config.yaml
n_kv_head: 2
vocab_size: 8192
tie_embeddings: true
optimizer: "muon_variant"
lr_head: 0.00762
schedule: "wsd"
MLP neurons of a small language model. Each row is named by its layer, matrix (gate and up: input weights) and neuron, and shows model dimensions 112-207. Each number is 128 + 24 x the weight over its row's rms, rounded and kept within 0 to 255. A neuron's up and down rows have the sign that makes its largest values positive.
Before each neuron's rows, "fires on" lists the tokens most often at its 100 highest values on Wikipedia text that the model never trained on. A number after a token or word is its count.

fires on: " (" 23, "\n\n" 12, "ar" 7, "lo" 4, "i" 4
L6.gate319 [135 128 118 133 119 118  88 143 128 100 113 132 143  87 122 131 116  81 106 147 126 111 138 147 159 102 142 104 139  98 111  91 154 110 139 137 114 134 106 109 143 147 127 115 127 138 124 150 168 162 146 138 125 110 120 100 119 147 109 127 121 149 137 137 111  46 142 141 134 113 107 153 111  97 145 155 144 131 160 123 142 117 129 127 124 157 133 135 146 131 113 105 150  88 165 132]
L6.up319 [152 103 126 131 170 136 150 156 128 104 149 132 155 118 160 130 132 129  86 141 173 104 140 130 120 132 100 116 140 117 122 122 114 125 125 136 156 111 162 129 140 142 167 157 138 127 132 114 177 162 141 144 139 129 120 134  95 112 113 127  81 101 136 152 106  98 149 132 147 106 118 136 131 168 129 146 123 101 112 169 161 124 117 148  85 113 139 110 156 134 116 141 141 141 137 127]

fires on: " /" 24, " and" 20, " but" 12, "-" 11, " |" 6, "," 4
L4.gate360 [105 188 130 118 155 110 135 157 130 135 136 106 122 141  98 181 124 109  79 110  95 113 142 136 120 136 160  74 115 124 158 161 163 115 146 131 135 110  95 176 129  93 138  97 174 122 108 117 120 102 134 124 111 132 144 117 124 100 185  94 126 100 126 125 131  79 103 146 188 112 126 154 107 144 122 136 152  85  94 101 143 158 109 106 123 120  93 187 148 136 111 163  96 100 172 156]
L4.up360 [147 118 110 127  95 153 113 157 188 147  99 132 157 148 106 191 124 154 175 103 154 134 124 134 111 160 127 162 107 116 132 131 116 162 136 118  96 136 138  87 162 121 182 137 127  92  95 101 122  95 130  94 111 125 118 138  88 151  99 132 118 153 134 138 156  81 124 124 153 104 110 168 136 122  92 126 153 194 106 139  97 160 127  92 106  85 124 112 138 125  77 114 114 163 110 135]

fires on: "-" 89, "ea" 5
L4.gate497 [135 148 160 113 115  88 120 126 178 160 104 124 136 172 149 137 136 122 118 102 134 100 153 137 132 154 151 152 118 109 189 135 115 147 128  82  69  98  89 154 123 133 134 132 129 132 116  97 119 120 160 126 154 102 133  73 141 135 153 175 151 106 134 122 132 136 119 164 182 158 135 147 148 155 151 137 135 116 124 176 122 160  87 106 157 115 126 152 129 114 114 102  84 121 160 148]
L4.up497 [106 107 137 131 123 111 123 150 129 134 144  87  78 118 169 132 110  99 167 100 134 163 112 148 148 121 151 146 110  76 116 120 152 121 126 133 160 149 137 124  90 107 162 121 158 129 136 111  83 147  72 103 142 116 126 150 103 114 120 144 113 131 101 165 103  99 120 130  95 131 153 145 115 142 131 107 174 152 118 124  96 119 115 101 150 119  94 173 117 100 130 135 122 106 159 137]

fires on: " election" 24, "ona" 18, " cat" 7, " Championship" 7, " mon" 5, " ri" 5
L2.gate533 [151 163 117 182 116 102 160 139  73 171 135  94 131 114 172  86 149 102  85 112 104 123 105 155 140 143 125 138 153 130 169 134  79 134 119 124 132 133 153 126 105 153 134 116 131 137 150 140 131 107 132  99 134 129 158 143 152 122 125 124 100  77 159  91 145 133  96  97 131 116 135  69 150 127 124 146 124 139  72 128 145 155 160 105 162 124 109 105 142 114 122 112 140 141 143 122]
L2.up533 [162  92 133 185 131 122 121 110 133 151 143 124 129 144 134 121 166 109 155 132  96 141 109 116 105 114  89 136 138 106 138 106 115  93  89 129 119 117 140 121 184 144 105 142 107  99 121 122 117 154  90  99 137 135 121 128 102 152 116 139  95 107 200 138 128 164 152 165  94 118 144 118 110  96 113 166 135 104 102 132 130 132 122 147  92 127 167  83 185 112 163 156 114 104 100 154]

fires on: "." 33, "o" 7, "my" 6, "y" 6, "r" 6, "-" 4
L6.gate345 [ 63 110 134 128  80 147 142 169 160 133 105 138  90 115 106 148 119  68 155 113 102 128 162  89 159 170 126 137 117 140 108 128 125 161 104 115 133 126  79 123 143 151 116 124 116 124 137 106 100 186 126 146 130 121 162 133 149 151 147 155 149 121 113 104 118 145 156 145 121  84 147 157  97 130 172 119 114 102 159 116  88 107 101 124  94 122 136  94 158 120 128 128 138 113 142  70]
L6.up345 [126 102  91  57  89 146 145 126 135 107 127 131 117 149 155 132  91 107 131 112 113  84  97 162 179 150 139 171 158 128  84 108 172 107 112 147 120  95 135 103 144 109 106 127 152 104 116  93 132 117 113 176 137 140 129  91 154 120 139 126 100  95 165 101 125 113 157 152 130  64 151 115 138 114 137 145 101 149 168 157 113 103 159  88  93 127 131 131 134 137 181 154 116 120 138 155]

fires on: "mo" 28, "pt" 10, "oto" 8, "ho" 7, " gas" 7
L4.gate103 [153 179 108 160 108 110  99 116 145 147  94 155 154 141 132 155 141 135 108 104 127 120 134 130 159 119 114 175 118  91 127  96 140 146 137  88 115 111 112 182 141 121 153 141 100 134  98 133 125 135 112 140 110 108 117 148 107 139 108 142 110 133 113  96 128 110 108 128  92 100  93 132 127 179 153 101  80 143 124 129 126 168 150 140 124 110  89 186 164 136 138  80 107 153  99 103]
L4.up103 [114 103 149  74 167 159 123 132 164 146 124 170 123 126 121 155 143 146 161 163 140 149 148 106 158 133  75 109 137  85 137 117  81 144 131 126  92 133 161 100 150  98 145 153 113 101 108 134 111 158  99 152  98 127 141 140 133 122 127 137 101 114 148 108  73 148 120 145 124 140 148 149 138 133 139 128 115 143 160 139 131  93 122 112 129 112  92 120 131 166 181 106 121 140 118 107]

fires on: "," 37, " |" 24, ";" 7, "\n" 5, " (" 4
L4.gate279 [142 148 120  96 154 162 121 138 141 111 133 136 153 123 157 124 155 161  78 137 143  73 172  84 125 131 165 122 141 118 148 146 145 152 154  96 116 122 119 140 151 142 160 141 145 139 144 134 178 123 130 117 108 124 106 130 133  90 131 150  89 144 115 117  92 110 130 132 116 142  81 128 103 124 150 110  95 143 137 120 121 118  95  78 124 159 135 122 142 143 105 115 141  72 148 137]
L4.up279 [124 147 148 122 121 152 145 149 127 106 106  77 107 131 136 123 126 135  98 148 159 113 117 104 113 118 146 100 112 165 134  64 162 148 143 108 144 123 152 135  93 126 158  94  86 135 143 130 111 110 122  97 147 112 142 131 149 101 173 118 116 165 129  74 107 162 113 126 151 116 177 129 136 103 109 106 171 146 121 149 145 127 134 140 118 103 130 112 174 159  98 161 102 111 117 193]

fires on: "on" 20, "e" 18, "en" 10, "ce" 5, "ell" 4, "da" 4
L2.gate385 [122 121 120 150 170 133 137 104 106  81 147 128 138 142 107 169 144 154 110 123 111 133 133 127 119 163 109 110 126 151 180 111 117 143 120 115 113  59 104 131 163 179  93 135 137  93  98 157 130 125 176 157 121 122 143 121 117 125 133 124 132  82 108 153 117 116 138 141 151 167 128 114 171  94 106 133 120 129 129 107 142 133 152 148 163 119 119  90 161 118 128 150 158 139 120 109]
L2.up385 [125 137  99 135 163 121 129 148 118 130 142  84 128 124 125  77 141 104 145  93 152 146 207 118 142 167 153 132 130  82 137 100 135 141 123 161 135  81 101 140 126 155 106 112 118  91 156 151 105 127 108 166 141 129  82 102 126 135  80 155 123 145 153 148 141 117 117  96 158 176 115  84 154  85 130 115 126 159 113 119 152 121 146  94 122 127 110  97 137 109 115 116 107 138 156 109]

fires on: "." 23, "-" 22, " but" 17, "," 11, "|" 9, "\n" 8
L2.gate2 [ 93 135 161 153 144 144  91 152 180 131 134 158 138 119 150 117 155 131 132 149 122  95 137 132 122 159 138 113 109 132 131 118 176 148 108  70 147 115 179 134 149 158 142 152 119 136 132 134 134 156 115 145 147 163 109 151 165 103 107  90  98 100 192 115 112  83 114 145 122 163 140 149  81 125  71 159 111 138 161 117 141 143 123 118 127  97  97 141 142  86  95 171 118 118 161 158]
L2.up2 [127 158 159 115 141 101 119 135 110 144  97  79 142 120 133 104 142 136 137 126 129 137 157 101 149 154 156 108  91 121 127 156 128 121 107 120 143 102 166  99 174  95 114 129 117 125 183 154 165 115 103  97 153 143 128 156 123  91 125 162 120  85 135  90  89 113 148 108 120 148 125 128 108 144 143  97 149 126 187  96 130 114  96 117 150 125 111 147 114 135 112 137 125 105 137 170]

fires on: " season" 24, " at" 20, "|" 7, " played" 4, " first" 4
L2.gate4 [121 144 121 147 150 139 129 123 163 157 123 130 139 155 127 107 124 130 164 137  87  94 149 143 122 152 164 115 132  85 135 139 155 145 126  72 146 137  93 113  89 104 105 132 134  98 143 137 114 123 127 150 109  75 158 123 103 102 126 165 143 119 140 160 110 118 105 148 150 137 112 156 144 109 157 153 103 110 104 140 147 120 132 127 133 153 185 163  98 170 153 145 103 154  92 121]
L2.up4 [123 161 137 158 132 121 168  88 150 140 141 131 153 135 173 116 112 135 126 133 112 144 121 114 137 121 157 158 186 145 103 135 146  73 135 149 121  61 112 177 149 152 133 134 155 156  97  84 118 145  87 123  94 137 106 113 155 111 191  84 118 162 110  84 140 117 143 123 128 146 111 123 109 143 112 127 110 128 118 123 134 100 153 120 125 159  67 114 148 121 112 170 149 104 147 152]

fires on: " and" 32, ")" 14, "-" 9, " as" 8, "ine" 7, "^" 5
L4.gate425 [106 156 134 142  94 153 152 125  99 104 150 134  94 102 136 132 144 121 117 140 140 135 145 138 130 135 121 100 147 124 147 159 130  98 139 135 118 111  74 167 103  92 141 140 146 159 161 132 130 118  50 108 136 121 177 143  90 112 104 126 107 110 156  80 160 143 132 130  77 137 127 148 109 143 114 137 133 140 145 110 114 172  76 133  97 134 143 133 147 132 101 147 121 167 117 168]
L4.up425 [101 136 122 150 125 127 145 141 137 111 105 152 143  89 117 129 104 150 164 113 122 131 145 137 105 125 183 139 103  91 118  91 111 130 127 127 141 100 156  82 115 116 145 128 112 112 146 138 152 138  73 135 141 122 127 127  85 115 110 135  67 119 155 127 154 138 170 118 142 101 120 123 103 138 168 148  85 148 147 125 124 133 123 106 152 110 145 127 155 143 131 101  97 128 126 155]

fires on: "." 39, " inc" 6, " well" 6
L4.gate480 [114 159 148 159  78 101 129 142  87 116 166 176 145 129 116 137 149  97 118  94 100 162 129 166 120 171 117 170 140 152 138 113 138 145 116 100 161  98 163 134 111 110 118 134 143  98 135 113 164 171 119  84 122 101 136 142  86 116 144 166 131 107 107  70 112 108  72 134 118 146 148 111 130 181 151 129 124 118 146 178 138 117 170 170 105 129 117 107 132 142 136 148 112  98 153 141]
L4.up480 [145 149 133 113 129 154  83 120 148  90 107 134 101 164 140 150 153 107 106 127 150 113 148 141 135 145 126 113 144 156 131 139 150 124 162 152 166 141 120 120 113 161 146 122  99 151 123 121 141 127 112 147  75 122  93 121 101 148 113 134 100 148 162  98 137 132 123 108 130 177 128 143  91 164 149 108 143 137 147 156 128 149  88 101 134 155 114 137 148 149 129 168 112 142 148  93]

fires on: " des" 21, "ur" 18, " than" 11, " Des" 9, "re" 7, "Des" 6
L2.gate335 [144 124 117 162 118 118 144 127 122 155 109 128 153 109 168 147 119 107 137 124 125 137 191 127 118 104 116  99 131 124 151 121 144 116 118 134 137 130 146 159 119 118 133 161 145 155 158 145 158 142 108 102 104 129 156 144  95 129  97 128 102 140 117  93  78 164 172  79 129 126 120 127 105  95 115 177  85 139 122 130 106 145 128 106 142 118 124 148  85 121  82 117 105 155 111 142]
L2.up335 [172 138 148 149 119  95 129 152 150 107  99 144 157 139 148 124  99 118 130  88 152 108 130 115  96 166 138 130 118  86 156 173 134 143 129 145 103 151 104 107 172 148 137 132 129 129 119  99 156 173 109  51  85 103 152 167  92 117 114 161  98 125 113 107 131 158 127 144 162 152 124 124 108 133 151  87 132 134 115 107 127 106 105 171 123 121  94 117 150 107 107 116 127 115 100 116]

fires on: "," 36, " the" 14, ":" 4
L4.gate231 [142 101 114 141 120 140 120 138 107 137  89  68 170 136 144 138 110 105 157 159 124 122 104 132 148 137 110 121 163  81 123 122 149  84 135  97 116 126 117 129  95 111  97 138 142 131 127  79 154 134 121 174 184 111 146 133 104 155 130 113 132 142  97 170  97 153 166 136 114 121 105 123 142 114 136 180 130 102 102 148 139 155 143 143  96  75 164 146 134 139 142 109 111 152 142 120]
L4.up231 [132 136 101 118 142 121 139 101 115 135 180 120 114 124 149 120 108 123 101 120 147 119 156 142 164 151 138 121 175 137 139 107 155 160 160 159 123 141 141 106  93 121 112 116 101 144 158 148  94 119 163 122 113 130 128 131 160 126 116 128 124 152 135 147 147 113 113 121 146  91 145 128 136  96 155 116 116 111 168 143 118 106 160 132 130 128  93 118 123  85 136  97 135 127 154 109]

fires on: " opp" 12, " ac" 8, " Ac" 8, " Arg" 8, " Ast" 8, " diss" 6
L2.gate281 [123  95  95 138 145 120 122  87 151 127 119 130 127 143 128 115 127 143 124 111 125 136 115 138 145 174 110 112 201  75 103 124 160 106 167 157  87 112 128 139 104 129 106 125 108 114 139 122 123 156 165 128  96 118 155  70 131 108 135 120 132 114 111 111 120 158 107 119 106 142  96  89 126 126  93 129 148 140 131 141 107 143 147  69 148 168 110 111 125 105 109 108 125 148 106 103]
L2.up281 [140 116 112 132 112  92 100 159 119 142 154 126 148 137 122 131  79  93 119 108 142 127 134 139 126 147 165 124 119 112 122  86 133 191 137 129 109 151 146 135 140 125 157 147  90 117 155 121 114 153 122 113  72 141  83 153 143  70 112 148 124 115 136 153 170 115 118  80 122 103 167 127 101 114 133 103  84 161 112 134 136 116 115 136 143 126 118 112 144 149 116 182 117 149 121 117]

fires on: " in" 44, "\n" 24, " throughout" 8, " during" 5, "right" 4
L2.gate464 [141 135 142  92 120 154 116  79 139  81 122 104 121  97 143 135 141 106 110 134 106 111 178 142 127 185 114 190 114 153 109 166 166 154 112 148 119 154  50 147 117 151 109 113 133 136 130  98 107  78 107 136 125  99 123 110 118 104 163 139 140 134 109 118 147 109 121 136  94 156 130 142 113 156 102 131  96 113 145 115 109  89  93 135 122 103 131  98 172 120 148 116 128 147 132 120]
L2.up464 [139 145 180 109 124 159 140 105 117 124 142 179 151  94 128 124  87 122 128 115  86 120 126 114 105 157 128 129  66 128 132 193 146 143  90 111 128 156  91 145 107 149  99 138 150 125 135 103 137  87 156 137  95 135 146 104 162 167  93 105 134 101  99 138 157 142 128 142 105 141 119 101 126 133 124  99 127 145 130  69 127 101 131 156 141  81 121 118 141 126 127 158 133 175 174 132]

fires on: "-" 15, " former" 10, " Ac" 8, " ac" 7, " of" 7, "y" 6
L2.gate656 [155 130 121 115 124 156 106 141 152 116 108 108 145 112 124 130  99 120 114 125 124 128  96 129 111  85 110 132 125 111 113 129  94 120 159 119  79 137 126  95 143 100 123 105 120 142 115  89 135 111 148 106 107 126 160 119  93  96 107 138 160 146 160 121 127 130 126 124 100 170  92 152 143 100 118 138 128 135  87 157 153 175 121 119  75 122 120 168 113 108 134 133 118 146 134 110]
L2.up656 [129 107 150 144 152 131  99 142 132 124 128 133  97 148 114 145 121 185 138 102 117 136 128 133 147 114 165 123 105 112 152 127  89 186 149 110  98 154 107 127 178 189 123  95 104  69 136 130 149 127 170 109  60 110 150 143 131 101 104 120 179 129 141 127 143 149 149  93 153  75 159 108 154 111 150 111 120  94 148  98  88 112 170  97  71 131 127 150 137 106 152 156 112 137 112 146]

fires on: " under" 32, "-" 18, "t" 7, "It" 5, "con" 4
L4.gate343 [153 106  88  94 135 114  99 150 115 131 105  89  96 141  95 131 152 125 150 150 157 105 166 156 145 143 126 109 115 124 143 176 132 108  88 187 142 120  87 141 126 121 107  96  96 113 120 119 151 117 109 101 106 145 139 140 182  86 117  63 123 162 119 121 130 120  89 117 116 128 107 125 122 137 125 121  91 121 124 142 127  88 151 110 123 134 168 106 153 129 139 124  86 124 108  98]
L4.up343 [135 155  81 135 143  91 143 143 156 154 117 133 146 137 136 174 127 105 165 142 116 137 146 117 137 126 130 104  92 112 126  95 148 122 132 100 144 111 144 125 166  89 112 102 108 113 152 129 118 163 116 146  91 163 113 127 114 125 126 122  72 159 127 133 163 108 110 110 141 153  90 151 102 146 139  87 131 129 141 109 127 100 135 152 129 147 104 139 103 144 183 152  88 139 167 111]

fires on: " life" 18, "ign" 13, " years" 9, "hab" 7, "Awards" 5, "History" 5
L4.gate320 [185 129 120 171 134 154 122 161  83 151 122 115 138 139 117  99  96 149  94 102 134 104 162 149 131  72 130 150 115 145 150 133 151 163 127 117 139 130  96  89 110 124 114 132 127 164 114 153 136 141 101 124 146 166 143 117 116  70 136 120 103 115  93 159 150 116 140 127 133 158 150  94 127  86  79 163 156 126 136  93 117 140 101 141  83 142 130 112 145 149 124 108 144 133 152 117]
L4.up320 [128 138 136 137 140 136 117 116  87 156 144 120 122 133 174 118 115  86  73 102 133 121  91  94 116 152 109 115  88 174 156  75 126 155 121 136 112 153 141 110 168 135  94 136 120 134  93 119 173 129 156 133 120 139 106  98 122  52 153 126 112 119 121 116 135  81 132 138 109 132 131  93 103 103 103 140 117 117  92 136 110 141 137 133 169 159 147 147 147  85 116 109 141 190 118 151]

fires on: ":" 29, " |" 20, " by" 15, " as" 11, "," 6, " is" 6
L4.gate254 [146 153 100  86 171  68 103 150 140 130 116 123 146 109 144 137 100 111 177  86 136  94 153 117  86 144 147 126 137  92 124  81 146  90 119  85 162 122 109 133 144 120 152 110 113 178 128  82 156 110 112 148 161 138 142 125 174 144 104 131 132 144 119 132  80 150 142 132 112 107 101  96 114 129  98 130 113 111 132 105 146 127  77 139 155  84 132  83 139 133 137 139 128 122 148 159]
L4.up254 [146 143 157 132 142 126 145 120 141  95 171 127  95 148  99 110 124 163 102 107 114 153 101 122 110 135 150  84 144 108 147 121 126 111 133 139 118 159 148 187 122 143 112 166 150  98 137 144 119 161 147 148  99 118  89 130 149 151 135 123 122  96 108 156 158  81 128 111 130 159 132 162  78 109 143  91 123 100 126 132 117 121 115 167 129 139 117 108  96 136 155 138 106 174 146 102]

fires on: "." 60, "ör" 6, " Z" 4, "lo" 4
L6.gate12 [106  94 127 116  81 149 130 121 161 125 140 163  82 108  98 128 132 110 115 130 126 135 157 120 135 155 134 135 129 138 153  87 134 116 146  38  96 133 146 133 127  98 125 102 119  83 127 146 179 114 152 177 136 118 151 163  69 135 145 139 148 141 109 103 132 124 139 134  97 126 141 137 137 149 166 108  93  95 140 119 116 136 140 138 108 123  93 130 132 115 135 157 151 130 142 150]
L6.up12 [133 142 134 122 152  88 173 112 171  79 145 115 120 141 193 170 109  93 119 132 119 133 156 159  91 103 107  99 158 164 136 116 140 117 161 127 118 139 145 161 128 126 161 150 129 104 164 136 121 139 148 123 108 150 146 130 149 140 130 137 138 123 115 128 141 133 126 165 147 127 171 156 128 140 110 108 124 144 144 121 147 157 136 161 150 143 126 124 167 112  89 132  99 131 121  97]

fires on: "y" 31, " family" 29, " government" 12, "=" 10, " Council" 6, " group" 4
L2.gate310 [126 125 143 137 149 162 161 122 194 141 121 124 116 117 160 140 154 157  87 147 110  94 119 148 120 117 122 114 148 127 114 171  87 164 181  89 138 117 143 117 159 104 116  94 167  96 102 132 135 126 133 136 154 137 125 133 132 154 136  96 118 136 148 146 104 134  96 167 184 101 117 144 140 102 114 160 122 112 122 161 172  75 140 106 110 116 117  92  95 113 108 110 147 135 127 107]
L2.up310 [157 145 108  86 175 118 150 117 167 118 140 127 186 115 149 164 130  76 127 134 103 115 173 150  90  97 117 136 136 175 163 126 132 120 148  97 165 106 121 140 149  97 121 105 167  89 109 101 123 113 145  97 128 154 112 106 127 153 149 132 109 133 117 113 120 165 121 191 131 110 136 113 137 102  83 140 151 116 113 114  97  68 139 134 109 140 140 124 162 118 135 125 137 155 125 148]

fires on: " on" 28, " On" 20, " mi" 13, " per" 9, " ap" 4
L6.gate264 [113 124 157  96 130 120 124 113 175 109 126 163  87 109  96 154 126  94  81 114 111 113 127  91 132 149 139 105 124 132 184 129 135 121 130 113 187 124 117 105 146 120  87 112 162  94 130  97 165 150 115 148 158 164 116 153 132 137  96  95  70 165 157 175  98  69 145 112 117 113 147  72 113 131 141 115  96  98  84 152 125 133 153 173 129  98 165 122 135 135 137 120 122 106 145 126]
L6.up264 [173 124 168 120 116 145 152 135 124 152 122 140 122 112 114  88  75 129 133 109 104 121 120 147 145 162 111 142 130  96 127 119 144 117 129 121 186  84  71 122  92 152  90 110 131 118 139 113 145 137 121 132 124 119 160 156 129 114 140 131 122 108 171 146  84  88 116 136 137 149 155 130 104 101  78 137 144 151 127 122 148 160 128 150 196 161 124 111  73 120 112 135  96 102 140 123]

fires on: "ed" 29, "over" 7, " closed" 6, "ped" 5, "d" 5
L2.gate155 [141 171  97 132 133 155 139 135 164 118 151 163 125 119 153 127 134 151 127 152 128 154 131 164 102 157 159 129 145  61 142  96 138 123 144 133 138 151 135  97 150 127 135 162 143 165 147 141 186 141 117 110 100 116 167 148 161 132  96 120 162 132 158 110 115 121 170 129 159 136 147 109  58 135 112 143 153 122 115 159 115  93 151  94 109 143 153 169 101 169 148 137 131 134 131 131]
L2.up155 [ 99 137 106 120 179 150 117 129 126 136 102 128 147 157 145 126 107  88 180 120 156 139  84  99 125 145 162  74 119 111 135 108 160  91 184 114 136 146 124 131  95  97 107 146 140 133 120  81 152 152 147 118 153 120 137 147 128 144 138 108 156 158 155  89 128 130  97 138 148 152 156 105 140 114 140 118 128 133  96 136 106 140 141 121 122 163 157 121 164 139 139 162 111  71 132 108]

fires on: "a" 75, "i" 13, "o" 12
L4.gate122 [113  96 105 161  84 156 125 160 110 127 111 131  83  74  97 146  98 116 128 138 171 121 121 123 122  85 127 140 139 127 128 142 119 128 112  94 153 152  91 105 132 114 126  92 135 110  88 106 127 186 131 104 167 152 111 166 114 130 109 122 187 139 144 131 101 101 121 104 151 115 153 162 141 128 149 118 128 151 146 156 104  98 143 162  88  98 125 111 142 134 159 141 142 141 132 141]
L4.up122 [147 111 110  79 136 125 120 136 127 137 124 170 125 125 139  94 110 139 111 118 118 127 107 159 171 146 156 120 128 136 125 184 117 133 105 145 131 117 164 136 106  93 128  99 158 117 138 165 162 160 106 138  85  93 112 108 174 127 125 102 120 114 162 110  96  83 157 151 174 150 156 164 132 167 143 176 122 103 143 184 103 108 116 147 118 139 131 140 134 130 144 128  79 108 115 114]

fires on: " |" 60, "|" 24, " Western" 5
L2.gate205 [111 125 115 119 113 109 122 113 140 168 132 141 106 142 109 128 107 112  99 101 114  87 176 129 136 140 149 125 155 144 115 158 167 136 132 143 125  88 100 126 113 125 143  89 106 132 143 135 130 136 173  57 181 107 149  95 110 100 130  98 152 118  85 176 120 131 102 149 130 144 120 131 134 168 164 101 103  45  65 142 106 134 178 113 157 118 164 160 123 169  70 146 123 147 159 115]
L2.up205 [107 140 138 161 101 101 105 150 136 127 126 150 108 141  84 108 131 132 114  90 144 125 143  99  98 107 139 155 150 150 115 134 138 178 128 163 176  71 127 161 155 130 139 145 114 161 155 136  84 162 116 142 126 122 127 135 110 109 100 124  98 148 106 112 134 155 101 115 115 134 130  76 129 128 107 102 158 144 122 133 134 135 170 101 126 126 143 114 142 149 124 130 121 141 158 125]

fires on: " known" 27, "," 23, ";" 10, " =" 7, " commonly" 6
L6.gate73 [ 81 172 129 120 119 126 129 124 143 116 109  99 172 154 176 103 129 145 128 103 114 103 176 130 116 136 129 100 105 117 156 118 163 161 155  76 138 106 118 122 105 164 140 158 150 107 141 154 136  92 100  64 179  99 126 146 126  82 123 141  67 127 120 168 109  90 144 120 102 126 125 145 118 134 151 129  78 141 173 103 132 116 102 116 128 103 151 129 119 101 124 128  95 105 155 116]
L6.up73 [107 166 127 112 159 122  89 142 133  87 157 120 155 134 146 118 141 144 151 143 118 176 178 178 146 125 115 136 142 106 127 157 119 136 130  97  96  52 111 152  90 123 139  81 163 157 150 111 120 123 111 130  88 160 137 148 117 130 132 124 141 111 128 169 104 148 136 136 121 119 132 150 131 126  98 160 143 159 124 133  96 180 128 143  98 130  96  91 111 123 130 144  99  88  72 172]

fires on: "/" 37, " /" 13, " to" 8, "." 7, "-" 5, "–" 5
L6.gate66 [136 138 130 144 121  98 150 135 150 143  71 106  85 127 137 134 128 132 128 139  96  96 169  88 163 157 145 126 135  98 171 155 173 152 113 115 105 146  98 148 138 126 145 140 141 132 103 128  64 132 111  86 143 137 158 122 110  98 119 129 170 134 129 159 119 122 133 116 109 151  90 135 101 126 143 121 156  88 107  93 111 168 148 123  98 140 127 174 149 138  89 111 123 119 106 130]
L6.up66 [120 149 180 116 137 122 166 138 104 117 125 156 122 121 131 152 139  93 109 151 114 125 126  77 155 135  64 159 117 116 136 105 164 103 115 153 108 157  80  89  95  95 128 111  86  86 116 100 122 157 104 144 149 134 176 117 113  97 129 126 152  96 127 140  77 121  90  84 101  97 140  70  92 142 106 126 105 119  81 138 125 108 117 114 139 128 118 174 130 107  83 150  91 133 120 111]

fires on: " of" 51, " and" 9, " the" 8, "-" 7, "Se" 5, "/" 4
L4.gate232 [133 145 100 152 100 154 110 174 113 110 136 120 117 111 115 147 134  98 107 159 144 131 175 146  81  77 144  93 104 166 111 105 121 125 155  99 129  73 129 144 141 135 129 142  97 117 120  76 113 156 132 113 114 137 116 128 147  89 176 114 141 167 151 149 115 147 101 201 168  96 105 123 127  83 134 132 183 125 145 133 140 145 128 143 107 109 126 147 193 125 101 152 111 133 166 111]
L4.up232 [140 124 121 105 128 112 119 150 126 134 158 116 135 201  92 130 181 149 148 189 143 172 156 134 117 121  92 133 127  85 117 136  97 153 101 103  95 128 138 166 136 134 154 168 124  94 125 131  94 140  99 128  96 155 101 126 140 107 136 119  83 103 118 135 139 124  87 109 123 108 130 120  90 182 104  97 132 134 139 139 139 129 130 156 196 125 134 141 174 115 150 137  85 120 138 155]

fires on: "=" 100
L4.gate507 [134 126  86  90 160 136 118 108 109 125 121 129  92 166 137 150 143 124  97 163  96 133 162 105 110 106 147 135 112 109 152 155 178  96  98  96 112 148 107  84 126 122 129 140 162  93 119 102 172 106 132 112 137 136 139 145  70 114  89 139 152 156 143 121  88 142  96 158 147 137 107 158  86 112 165 162 116 134 162 146 111  63  54 145 114 136 111  95 130 139 133  82 124 108 133 129]
L4.up507 [140 134  91 110 156 150 136 101 104 126 158 156  92 159 134 166 138 133 112 145 113 147 145 107 116 112 141 130 102 121 131 135 161 102  89 101 130 128 133  94 132 119 122 137 153  87 118 125 144  98 134 105 124 133 118 106  62 107 106 135 155 161 145 126  98 147  95 161 141 118  98 166  92 111 182 148 116 140 162 135 109  52  49 135 107 141 103 109 129 130 122  96 128 123 115 131]

fires on: "=" 46, " sat" 6, "rea" 6, "ac" 5, "ho" 5, " put" 4
L4.gate528 [149 119 109 130 176 140 160 127 145 119 106 127 142 143 144 109 146 105 149 147 117 108 135 139 125 130 150 118 138 158 144 105 139 138 102 108 118 158  86 115 165 106 130 152 103 145 101 103 145 102 144 120 140 135 113 151 106 107 133 130 199 125 136 158 134 113 112  98 127 127 136 118 127 110 128 127 137 149  87 157 107 126 103 169 101 159 169 146 128 147 140 136 126 110 138 165]
L4.up528 [104 144 123 136 180 154 173 100 122 125 125 173  85 100  94 108 109 120 162  99 126 133 127 112 124 136 137  97 110 155 120 151 109 117 151 109 139 153 131 109 113 165 147 108 106 161 115 141 131 100 141 133 148 125 135 156 104  70  86 114 164 158 127 119 105 121 125 152 114  97 190 117 105 117 145 114 119 163 163 145 122 151 120 148 122 125 157 139 106 101 161 128 160 120 165 150]

fires on: " that" 60, " \"" 13, "," 12, ";" 7, ":" 4
L4.gate61 [173 129 128 127 144 123  90 159 108 132  93 144 118 133 145 117 138 159  92 168 126  82 141 143 110 117 154 121 122 148 140  99 138 109  81 106 116 153 113 164  98 151 167  72 112 134 143  90 100 151 144 125 169  80 159 153 166 118 103  95 116 141 101 102 126  66 147 119 134 167 142 119 116 139  86 109 105 107 134 136 138 108  66 120 125 101 123 127 137 131 115  84 169 118  90 119]
L4.up61 [111 164 134 107 129 140 110 138 112 113 129 153 138 141 134 192 131 135 107 145 145 120 145 132  78 151 133 126 123 143 127  86 145 130 132 120 120 137 156 135 107 170 150  81 138 144 142 140  72 147 157 108 153 153 110 147 167 121 123 162  97  84 153 126 133  95 136 110 142 133 125 104 128 130  89  78 132 108  98 175 128 129  90 135 138  94 128 144 118  99 109 114 140 116  91 147]